Weights of a small GPT-style language model, trained from scratch on English Wikipedia: width 384, RMSNorm before each block.
MLP neurons of a small language model. Each row is named by its layer, matrix (up: input weights) and neuron, and shows model dimensions 128-255. Each number is 200 + 40 x the weight over its row's rms, rounded and kept within 0 to 999.
A block is one neuron, or neurons of one layer that tend to fire together. After each block is what it responds to, as a language model described it from the Wikipedia text at the highest values.

L6.up620,193,198,139,253,267,100,177,246,206,201,168,250,133,300,194,205,151,218,159,170,276,250,234,262,247,239,164,183,250,242,186,260,362,240,152,110,234,205,239,165,298,260,166,231,175,197,182,191,202,298,219,209,180,189,239,195,159,219,208,157,163,179,185,251,235,209,301,236,238,258,208,212,219,209,132,188,224,158,190,184,222,207,166,235,159,247,229,257,228,272,166,173,189,253,170,213,168,226,251,142,148,180,182,146,158,200,165,182,238,265,197,169,177,190,165,205,165,262,287,198,217,190,249,115,140,212,180,192
L6.up732,120,148,217,154,192,133,247,202,223,239,201,127,160,245,162,214,114,197,201,109,284,223,134,223,242,176,190,218,212,260,138,210,261,197,138,126,197,236,136,177,195,171,163,156,283,225,218,207,201,268,268,195,208,208,263,94,192,188,229,189,188,212,196,226,194,188,237,138,264,244,189,294,171,180,198,190,239,112,226,161,202,268,184,163,174,184,147,134,126,201,152,279,247,241,187,196,193,178,231,197,230,175,182,183,245,187,182,183,169,250,205,173,215,138,219,174,220,255,200,263,210,219,195,166,217,220,192,154
L6.up1065,156,202,134,249,187,86,234,192,230,269,159,173,214,213,169,203,156,154,189,213,186,226,193,246,267,211,246,290,213,208,195,216,229,232,231,166,190,176,237,217,256,184,158,195,236,189,217,206,217,254,163,180,248,246,155,179,208,98,162,235,202,209,167,247,186,212,176,182,229,222,167,184,207,169,211,232,241,209,223,210,198,182,152,186,153,231,243,189,155,281,192,216,179,206,161,185,193,207,206,208,182,144,170,262,184,187,169,149,252,205,214,133,237,213,178,132,235,293,201,170,213,117,287,227,203,221,246,144
L6.up1186,176,192,183,272,237,140,177,197,203,233,186,269,139,215,205,224,160,201,169,180,192,192,171,144,206,200,205,282,279,299,169,227,203,297,167,129,189,242,201,160,244,256,166,275,213,228,188,201,155,238,210,160,298,247,210,201,224,172,245,221,260,186,136,276,242,166,199,165,208,185,192,252,241,209,161,183,153,136,177,183,221,196,175,217,176,207,168,155,232,286,149,277,225,265,183,224,114,173,227,143,148,258,181,216,230,233,192,124,273,218,224,249,203,227,196,226,231,220,192,227,181,223,240,173,128,190,215,163
Responds to: Final word-piece that completes a multi-token proper name, mostly surnames and place names, such as Morri-son, Coop-er, Dartmou-th, Taunt-on.

L12.up44,133,198,95,154,119,176,224,202,194,231,177,135,135,214,212,226,211,139,205,248,216,208,174,148,142,216,201,237,176,259,164,190,248,218,225,189,278,149,202,207,227,207,221,246,197,258,216,244,125,254,199,201,184,158,209,226,246,212,233,247,154,202,240,218,201,226,212,233,196,221,225,231,196,159,195,213,126,173,249,163,256,241,193,235,93,220,215,61,185,216,232,236,169,196,222,211,241,236,243,263,211,204,237,258,223,167,144,245,194,243,226,165,167,204,243,182,176,170,201,221,167,170,251,163,153,166,207,223
Responds to: Word-initial pieces opening cells or entries in election results tables and office infoboxes, like the C of Candidate, G of Gary, Go of Governor; weaker on mid-word pieces and "he" in political biographies.

L18.up50,187,221,182,231,273,121,212,172,214,206,196,204,204,231,227,210,232,128,131,248,181,197,246,235,161,189,198,155,238,220,183,182,222,256,182,167,152,233,252,185,242,180,237,244,189,188,149,226,236,171,183,277,217,226,168,190,214,141,240,261,227,159,223,187,138,215,218,151,204,197,187,241,231,138,237,252,231,169,172,165,241,135,144,92,261,197,168,154,166,171,211,184,227,150,232,198,157,211,277,245,160,171,159,196,235,194,218,273,182,134,124,222,176,225,209,193,157,109,226,204,211,224,240,131,224,137,144,261
L18.up373,262,265,166,243,213,178,227,166,175,234,200,307,181,202,151,188,206,225,174,144,305,202,162,238,236,205,185,239,197,285,171,122,184,226,108,199,180,169,225,184,199,186,176,286,226,214,219,257,169,246,160,139,175,157,236,155,216,196,170,199,149,180,184,214,191,162,223,207,158,201,277,262,205,206,171,265,266,233,257,244,214,134,160,123,207,178,220,168,233,142,215,136,119,186,201,248,175,296,199,190,103,197,235,243,179,163,142,252,294,174,197,177,259,158,234,156,195,198,203,152,241,257,238,192,209,223,213,234
L18.up600,168,231,186,252,212,171,234,132,189,248,225,133,129,259,186,202,184,163,215,143,142,196,103,160,131,187,161,170,182,263,176,171,210,183,155,128,201,178,226,211,227,124,186,230,281,222,214,209,185,193,238,233,204,212,146,206,140,103,184,215,152,209,182,224,222,182,271,205,269,123,264,98,209,186,246,194,151,239,200,200,196,169,133,219,202,219,193,153,187,157,95,216,223,204,141,225,203,232,198,197,95,226,245,318,266,206,237,208,226,199,219,228,191,227,190,218,196,212,205,181,200,167,256,200,238,197,148,197
L18.up885,144,205,205,273,175,225,184,211,175,132,224,180,163,223,188,235,147,212,173,199,150,259,229,161,229,196,173,169,218,290,161,180,222,196,172,139,177,165,257,202,184,163,145,308,249,219,258,191,178,204,184,231,171,161,264,272,226,156,198,171,208,168,240,239,256,187,195,161,231,156,213,196,186,199,196,127,95,202,183,194,229,178,194,160,258,247,181,175,171,293,182,257,171,248,189,281,221,228,193,229,237,201,212,182,193,286,181,115,237,162,170,219,161,255,237,173,202,199,222,218,227,254,268,153,242,153,141,223
L18.up947,181,201,186,260,240,99,196,182,194,152,267,227,199,216,147,214,221,191,236,234,207,251,187,207,171,109,179,206,178,225,261,188,173,241,180,115,246,213,185,145,208,185,175,175,212,201,258,193,207,275,214,279,177,228,296,188,235,141,220,257,165,191,270,195,161,247,196,218,193,158,211,198,163,245,199,215,198,199,216,192,182,171,172,177,218,185,140,288,158,152,197,189,217,171,182,167,150,213,247,145,148,110,238,186,139,161,219,265,220,206,201,242,216,294,162,189,223,258,240,176,173,217,178,217,166,222,178,213
L18.up971,243,189,177,261,174,145,133,201,194,187,191,189,203,210,219,184,187,143,220,250,167,251,157,205,187,245,237,158,202,224,205,180,169,176,262,192,229,167,199,140,184,176,223,208,231,234,192,206,241,255,188,228,259,164,154,215,71,81,121,136,213,263,231,206,195,200,173,149,237,192,268,259,209,201,197,207,174,180,202,206,200,181,249,157,250,224,202,161,138,200,185,170,186,161,153,187,303,225,261,212,118,157,235,238,192,262,228,142,186,175,128,165,185,163,170,195,157,166,263,157,213,148,277,149,183,248,118,222
L18.up983,185,180,172,233,263,219,198,220,205,216,194,215,185,171,110,216,196,259,171,261,163,154,155,181,199,213,239,215,188,196,129,268,211,217,214,158,158,192,192,181,206,186,215,250,191,217,183,225,215,207,167,203,187,161,260,219,155,92,170,209,128,226,192,188,147,220,232,211,166,173,188,235,183,206,189,258,205,220,157,244,221,206,206,240,230,233,248,232,151,223,193,170,201,251,224,195,185,168,263,154,169,184,186,265,249,160,127,184,161,190,172,268,187,136,186,139,181,222,238,241,259,227,271,186,188,256,130,147
L18.up1024,200,235,252,246,197,213,191,173,250,249,179,98,217,232,182,181,219,214,225,176,130,248,214,207,232,218,294,108,233,297,174,197,214,212,120,199,171,181,206,164,163,185,176,258,194,146,318,209,206,213,246,193,221,184,178,217,202,147,236,242,250,235,174,207,170,178,178,157,215,162,241,188,137,237,275,242,191,156,189,126,196,256,218,190,204,219,210,200,151,188,224,146,171,218,150,190,245,191,232,252,181,176,194,182,225,186,206,175,143,127,138,186,215,185,186,208,206,162,284,160,177,189,192,230,180,245,119,209
L18.up1037,134,198,246,239,185,249,168,199,211,150,121,212,177,206,262,226,221,176,92,307,169,265,189,168,227,302,227,145,185,231,198,251,158,180,180,148,141,218,218,204,218,215,239,263,189,175,195,232,184,221,198,244,273,187,202,198,231,210,235,150,157,177,223,207,210,210,248,251,255,106,260,186,255,179,228,151,163,183,207,226,169,228,185,197,155,220,109,212,167,235,151,177,233,215,194,244,183,193,183,228,156,173,242,203,212,226,206,256,202,127,149,233,171,211,138,234,215,161,242,141,190,220,212,203,180,205,114,166
L18.up1194,219,267,190,256,179,208,207,251,206,237,217,219,188,226,171,161,113,167,202,199,147,138,150,219,149,181,166,220,202,195,170,220,211,222,214,163,226,234,268,240,258,186,302,273,193,187,191,205,155,206,217,231,189,210,219,219,241,183,185,196,139,216,247,234,193,214,142,220,135,175,250,133,222,207,151,203,160,214,173,166,192,237,225,257,245,250,108,192,216,250,240,181,116,115,185,155,214,153,187,208,144,245,217,254,285,203,192,190,232,241,222,306,169,253,197,152,167,223,223,215,240,165,229,220,247,174,200,223
L18.up1216,175,204,186,128,183,74,183,183,157,211,189,199,166,252,151,191,198,219,226,201,177,148,205,172,225,205,189,222,163,225,179,234,244,232,195,155,196,190,220,178,305,189,223,213,265,215,242,217,241,235,209,254,248,141,215,207,200,192,210,258,260,184,163,216,246,205,155,251,191,202,205,227,242,137,249,169,167,208,179,227,200,150,185,211,130,211,153,237,221,204,205,169,228,267,200,197,182,172,277,251,199,273,265,178,143,135,276,261,249,96,132,235,185,197,228,179,166,172,278,191,129,214,197,128,154,175,142,217
L18.up1254,193,174,172,246,160,194,173,200,174,128,270,239,200,208,275,219,194,187,244,242,256,231,272,190,148,228,236,164,182,208,184,258,191,207,191,179,151,159,166,151,158,163,210,253,238,244,199,232,212,183,242,264,168,176,215,282,190,211,196,186,162,186,201,229,108,191,154,214,133,191,210,180,228,204,240,189,202,141,202,156,211,239,201,223,202,193,116,192,157,224,172,200,232,149,127,267,286,244,251,217,105,292,238,196,207,275,213,225,239,292,161,177,222,161,139,163,167,217,220,213,157,111,212,219,169,179,185,170
L18.up1287,246,201,182,302,154,203,158,104,211,162,209,156,168,243,224,208,197,232,171,209,167,218,197,186,150,171,236,180,141,216,174,177,258,155,127,129,225,170,226,146,150,127,212,220,204,175,212,202,158,187,180,261,153,209,248,181,153,208,272,215,154,176,303,230,184,208,189,214,218,196,249,183,166,171,208,228,140,149,208,222,227,239,169,280,222,205,159,119,147,243,235,170,232,172,177,270,190,157,187,209,191,273,240,271,211,195,154,201,250,185,150,222,201,204,167,191,219,217,243,242,193,201,210,245,236,259,193,260
L18.up1426,185,226,128,285,222,208,208,196,169,176,282,225,190,216,221,190,226,143,249,165,181,166,101,177,139,158,177,184,249,230,180,188,209,132,183,118,167,198,197,172,199,125,234,249,167,211,203,218,157,192,164,227,212,214,177,174,223,202,171,275,204,177,162,238,152,211,234,140,229,153,241,192,208,217,177,222,237,177,190,214,209,233,153,178,171,117,138,155,173,234,189,255,120,197,58,224,222,243,188,206,145,200,155,185,228,179,201,221,198,174,174,132,174,238,221,226,174,199,244,165,168,223,144,239,199,218,212,217
L18.up1494,289,237,71,150,216,181,240,223,279,176,197,187,244,205,198,156,204,184,222,217,197,304,210,176,171,178,266,230,164,216,229,231,134,90,173,231,218,187,200,156,224,158,207,172,240,238,212,202,204,246,187,153,163,191,235,234,126,76,204,223,196,214,276,257,239,233,232,202,218,236,191,287,231,221,189,200,218,169,225,137,166,181,207,202,212,174,180,186,163,189,216,238,147,99,185,257,231,280,211,192,230,190,221,185,174,142,166,174,234,170,180,250,210,231,228,203,160,164,250,167,201,165,195,185,200,231,172,166
L18.up1535,218,166,109,178,143,159,152,142,185,187,149,194,196,188,147,241,189,131,253,202,236,207,189,214,241,231,328,243,157,255,194,181,182,155,207,138,161,175,254,212,187,147,221,259,169,258,232,243,209,258,97,214,201,199,162,205,200,218,170,250,239,265,193,242,206,224,239,199,208,158,257,268,180,212,272,241,202,212,119,177,142,139,236,180,183,177,273,189,191,138,190,209,94,160,211,191,281,231,158,224,186,287,212,191,221,224,207,195,212,186,111,153,207,192,245,150,170,214,244,179,236,160,194,197,173,174,181,221
Responds to: Word pieces starting or inside a title or position in biographies, usually after served as, became or was the, e.g. chairman, Commander, interim, re-election.

L18.up61,176,189,160,155,230,214,188,155,220,190,229,218,197,227,199,229,127,229,241,313,182,254,316,226,213,260,252,166,214,200,169,219,157,195,260,166,223,241,181,220,196,210,173,145,212,204,230,209,170,273,190,177,247,174,115,214,200,182,254,224,250,181,164,247,206,182,235,168,253,163,190,170,311,258,229,166,203,169,120,196,211,144,230,151,201,188,196,153,132,254,195,155,180,247,218,187,230,298,165,158,219,210,209,209,170,229,236,148,176,181,179,218,213,236,224,195,146,190,201,196,91,178,175,210,218,232,161,217
L18.up84,179,217,210,233,231,186,169,187,158,199,159,191,143,233,227,185,83,183,192,275,223,236,252,221,204,215,190,163,185,207,202,176,261,205,156,196,158,264,196,203,247,194,319,274,218,235,224,204,201,190,194,172,249,226,177,219,201,164,181,204,221,212,160,241,173,144,122,184,215,213,193,170,219,176,211,138,139,217,109,223,134,230,204,183,220,242,148,201,153,180,220,224,205,184,235,157,222,185,148,199,172,223,191,179,255,239,207,145,234,164,200,230,142,261,151,120,132,229,232,225,174,154,264,187,127,269,149,195
L18.up174,168,199,137,241,167,182,197,213,187,209,247,142,191,130,225,212,168,175,201,211,219,231,226,229,158,197,197,127,116,229,138,234,227,216,193,218,194,154,217,149,273,217,197,245,216,234,250,173,192,173,301,169,205,247,219,279,152,215,172,250,92,205,231,205,202,165,129,189,141,240,203,195,180,176,225,228,259,200,170,127,199,257,210,220,256,222,128,191,149,166,182,185,206,156,161,173,250,118,229,218,105,264,114,194,233,216,162,202,229,189,234,242,196,213,161,105,198,186,269,230,152,226,179,170,214,237,207,189
L18.up406,191,212,273,238,211,155,159,220,151,184,266,131,213,170,193,163,143,215,143,160,208,191,216,193,179,180,175,217,213,209,153,237,258,272,174,188,121,121,255,218,211,174,207,220,259,210,202,187,172,164,178,184,182,202,142,210,212,94,202,251,241,166,174,244,190,260,198,235,184,201,186,202,264,143,233,163,251,151,179,197,231,242,190,191,203,207,133,195,153,206,172,175,184,217,207,221,232,180,240,175,214,205,238,204,180,207,233,166,173,204,253,210,250,143,259,164,161,275,190,158,214,245,216,101,189,311,229,141
L18.up527,233,244,209,218,292,169,227,183,214,206,213,280,181,283,162,182,81,186,184,171,259,263,222,255,160,201,217,169,247,325,191,204,170,205,270,97,167,230,246,130,166,196,214,160,198,174,240,195,251,207,166,172,212,176,189,153,208,193,235,256,167,225,155,209,228,281,221,177,222,133,211,213,247,204,158,244,170,211,103,234,214,249,136,192,216,221,166,233,183,133,102,184,197,172,186,198,141,245,251,196,244,172,226,192,146,168,240,158,167,255,172,229,201,224,193,165,208,249,211,98,169,165,286,148,232,234,212,210
L18.up605,192,211,216,252,210,199,157,233,230,207,245,191,192,170,239,193,166,155,207,194,251,171,200,198,132,218,242,148,196,219,157,194,208,266,148,163,227,189,256,195,178,185,231,268,224,204,266,172,203,151,198,153,208,199,231,228,168,120,171,263,189,267,204,171,219,215,104,176,165,160,153,212,166,112,209,209,185,194,160,170,191,209,174,158,275,196,128,217,133,154,173,204,173,170,155,196,255,169,194,178,193,276,209,191,171,180,247,134,217,216,170,206,210,206,191,130,162,284,263,152,154,169,217,156,172,247,180,107
L18.up762,197,173,184,272,218,133,206,194,204,237,170,198,198,331,124,279,198,260,230,280,177,198,155,266,213,137,272,169,212,233,174,254,233,216,189,190,76,217,131,215,168,206,193,206,202,199,219,211,203,204,214,229,262,186,167,163,195,198,232,186,208,130,160,264,142,178,220,140,254,254,226,167,204,306,203,169,185,300,163,187,217,233,188,140,190,211,150,220,188,237,179,169,205,202,219,203,124,199,199,160,216,143,144,219,186,236,167,170,165,239,187,213,202,260,197,235,177,213,107,233,157,216,186,195,209,199,196,204
L18.up841,203,161,212,244,192,110,142,185,181,216,166,177,202,248,214,187,209,297,235,239,168,245,208,168,190,160,202,75,234,202,109,228,246,225,225,192,169,212,147,178,155,212,138,188,198,184,232,200,273,196,206,214,220,199,170,210,247,208,283,248,173,129,209,213,124,141,141,149,249,194,185,155,193,271,217,173,218,152,142,214,215,283,181,156,156,218,159,184,192,243,267,203,218,238,159,259,125,182,171,124,235,276,149,219,195,169,201,181,223,231,182,206,201,268,168,226,228,193,191,209,163,192,221,170,194,240,151,252
L18.up980,213,198,122,222,184,166,143,163,158,188,262,164,173,219,153,182,195,208,100,203,222,286,165,139,208,171,168,121,197,189,143,142,216,218,155,187,259,212,155,247,158,215,245,200,197,273,184,209,204,203,188,228,181,221,186,183,132,216,190,263,136,217,193,204,256,241,217,132,260,253,209,161,197,203,193,168,208,253,199,165,165,176,235,211,178,196,169,199,205,194,137,186,190,222,205,165,161,171,191,257,187,205,102,192,154,146,194,246,167,198,217,219,240,244,213,211,202,211,179,161,147,175,214,232,172,269,182,210
L18.up988,244,142,205,209,213,225,158,211,184,187,236,179,184,248,161,205,157,260,176,172,210,202,117,198,202,240,168,182,174,208,122,241,202,140,216,230,244,204,235,159,188,124,226,164,144,185,270,204,230,196,219,175,158,164,182,185,106,203,193,161,210,183,212,185,169,166,203,150,230,184,181,200,172,230,260,222,192,109,210,230,198,184,185,157,210,202,175,159,228,167,185,120,192,217,208,263,213,236,189,272,239,238,190,235,201,229,217,236,172,225,210,187,269,234,199,217,191,305,225,162,183,188,263,151,181,233,225,221
L18.up1132,158,141,200,287,164,150,163,203,182,167,214,201,179,207,210,241,219,256,170,254,224,269,265,190,237,192,215,172,256,212,207,212,244,143,158,178,192,208,116,124,210,181,168,189,269,240,208,232,156,183,201,213,267,224,198,202,310,158,232,126,173,190,188,227,197,265,203,171,254,183,185,147,241,229,206,219,206,141,178,160,181,223,156,128,140,164,182,149,144,247,201,213,212,265,183,257,216,209,209,214,221,188,170,148,249,201,188,193,221,230,164,121,144,276,207,211,222,232,152,182,133,181,212,167,197,263,158,222
L18.up1307,218,175,262,148,226,181,171,176,189,174,181,260,195,233,176,224,188,204,238,226,180,215,187,193,162,217,213,225,181,226,201,260,142,205,186,192,220,198,221,231,160,206,210,161,215,184,171,274,195,133,172,207,177,191,184,190,203,196,105,287,242,261,191,244,186,191,163,240,266,218,173,162,181,277,76,140,197,195,212,158,188,200,195,173,195,177,144,145,220,291,230,210,266,232,194,198,176,243,269,232,245,179,183,150,220,184,208,160,188,183,295,202,256,214,201,198,175,211,159,224,197,219,196,127,214,239,196,225
L18.up1333,169,223,222,211,211,200,196,152,181,243,246,177,236,178,209,226,180,211,134,188,203,161,227,203,154,189,223,111,175,234,149,253,163,248,171,164,202,181,263,169,197,245,150,193,195,185,162,167,266,144,304,190,197,194,235,281,152,195,209,228,150,249,216,193,252,107,128,178,152,174,216,148,177,132,204,223,128,223,165,144,251,272,140,206,247,187,131,212,159,171,159,185,151,194,121,136,201,229,290,211,184,269,183,211,249,163,161,159,199,254,232,304,131,186,239,116,183,156,181,187,193,223,220,224,200,247,231,165
L18.up1417,235,195,195,254,245,180,213,185,169,228,177,160,180,268,208,259,162,158,177,287,246,189,179,218,234,161,229,212,143,243,197,269,221,137,179,159,169,194,230,173,191,164,233,245,196,249,161,204,193,187,212,172,255,192,245,251,110,140,202,282,202,156,208,229,248,129,227,189,208,199,217,172,204,192,274,203,97,189,180,222,233,168,199,188,154,248,127,190,160,206,242,180,153,171,214,125,225,231,185,253,232,265,217,210,161,246,210,231,267,180,250,234,167,145,247,137,137,197,187,171,209,196,287,149,214,246,168,228
L18.up1487,205,146,197,258,212,102,174,186,180,217,162,201,201,243,216,256,203,248,151,225,259,219,177,245,211,192,169,110,187,232,181,249,174,175,169,169,183,201,120,166,194,241,178,229,261,208,165,199,218,203,227,171,250,196,254,203,201,201,265,193,208,207,205,181,258,182,183,113,275,191,213,213,233,235,225,173,194,178,148,146,225,256,132,109,155,218,137,178,239,194,180,124,228,206,139,179,140,217,222,167,188,238,186,215,272,175,194,197,162,230,245,188,161,213,243,162,166,223,181,221,90,180,250,203,205,210,120,227
L18.up1513,195,194,227,163,110,207,232,162,208,252,192,275,99,224,138,199,122,199,262,198,225,253,175,145,227,215,189,245,165,126,208,254,197,242,153,187,204,218,188,101,165,175,186,265,219,191,201,222,181,149,231,253,274,207,151,178,193,246,180,153,187,243,184,216,205,229,118,200,199,161,211,200,224,219,215,174,148,255,216,211,215,182,167,225,203,179,125,245,147,180,184,210,140,246,194,210,255,223,222,129,225,168,170,192,229,197,161,174,145,246,161,180,183,311,203,187,231,217,215,286,232,167,246,86,186,176,149,214
Responds to: Final tokens of a name or pronoun acting as a clause's subject in biographies, just before its verb, e.g. Gorski has, Lee hit, He was.

L12.up1039,230,160,220,223,151,125,265,151,173,190,101,203,133,232,177,209,137,216,280,230,250,204,153,140,221,193,247,226,206,205,162,189,171,158,125,190,212,217,185,155,213,109,154,255,256,184,194,215,211,196,193,206,201,234,215,157,176,96,216,184,106,146,255,255,283,232,316,243,239,117,225,302,283,212,191,204,233,206,152,178,198,282,138,202,94,253,229,189,133,226,160,200,137,271,157,211,200,206,252,191,191,153,189,184,174,202,205,216,199,211,210,156,218,244,175,193,195,268,198,155,191,139,226,231,165,191,208,143
Responds to: Final subword piece that completes a split surname in sports or biography text (Collin-s, McCab-e, Randazz-o), plus occasional table pipes.

L6.up178,178,151,170,198,256,182,240,165,159,168,146,216,281,189,192,241,205,226,229,251,178,227,189,148,231,231,150,212,157,209,132,174,274,190,220,229,203,162,188,235,193,143,216,235,164,187,179,266,237,230,190,139,271,190,204,169,209,186,216,186,188,268,269,253,202,177,198,158,208,163,222,184,170,216,192,107,245,161,179,190,185,221,240,170,209,81,171,178,165,203,152,178,120,309,185,186,204,210,200,172,190,233,208,211,247,255,142,157,226,138,266,148,219,212,169,198,177,291,198,144,217,174,213,179,138,165,193,180
L6.up337,199,258,101,163,188,196,231,205,150,204,157,240,197,284,224,243,93,226,242,172,228,183,177,185,252,190,186,186,183,220,180,142,208,168,277,186,237,225,222,223,169,252,196,204,178,219,217,203,240,168,212,212,238,201,249,205,211,155,222,128,168,267,224,234,300,185,204,243,260,199,171,189,208,222,228,209,227,154,205,186,286,141,274,146,178,170,152,255,195,110,184,212,93,194,227,209,217,224,178,167,241,172,219,214,198,250,213,158,252,233,174,196,206,197,165,141,170,188,190,153,143,197,164,146,185,152,98,256
L6.up412,242,242,189,222,96,186,221,191,180,166,155,222,191,264,121,264,214,226,209,194,213,263,201,127,240,195,142,259,167,267,186,125,304,181,144,192,236,193,212,157,222,163,155,279,171,192,175,209,180,164,169,210,119,233,226,262,257,148,197,212,177,175,278,183,224,209,211,281,213,166,236,177,176,201,264,136,184,151,162,131,252,166,204,231,156,154,180,188,137,192,210,155,194,211,188,209,210,195,242,148,259,195,222,165,204,226,167,238,227,209,251,186,256,203,234,186,198,241,145,212,169,174,214,248,229,206,185,215
L6.up1492,209,129,162,212,188,156,268,240,169,211,218,210,246,268,107,252,206,213,232,207,201,224,147,181,203,227,171,230,233,177,181,217,274,165,170,165,206,249,159,159,247,134,218,293,148,164,200,261,154,247,206,227,123,235,187,205,210,224,201,150,167,251,246,192,244,186,241,234,195,244,252,247,243,197,185,182,236,183,225,165,198,241,181,216,170,244,197,199,264,180,200,153,165,292,209,148,162,179,185,245,256,175,176,244,242,196,201,196,213,163,165,164,195,278,257,157,169,193,188,247,165,252,244,197,228,238,156,142
Responds to: Fires on "was"/"were" before numbers in census demographic prose ("there were 96.2 males"), and on word-piece fragments inside headings, table or list labels ("Dist-ric-t", "Doub-les", "Ear-ly").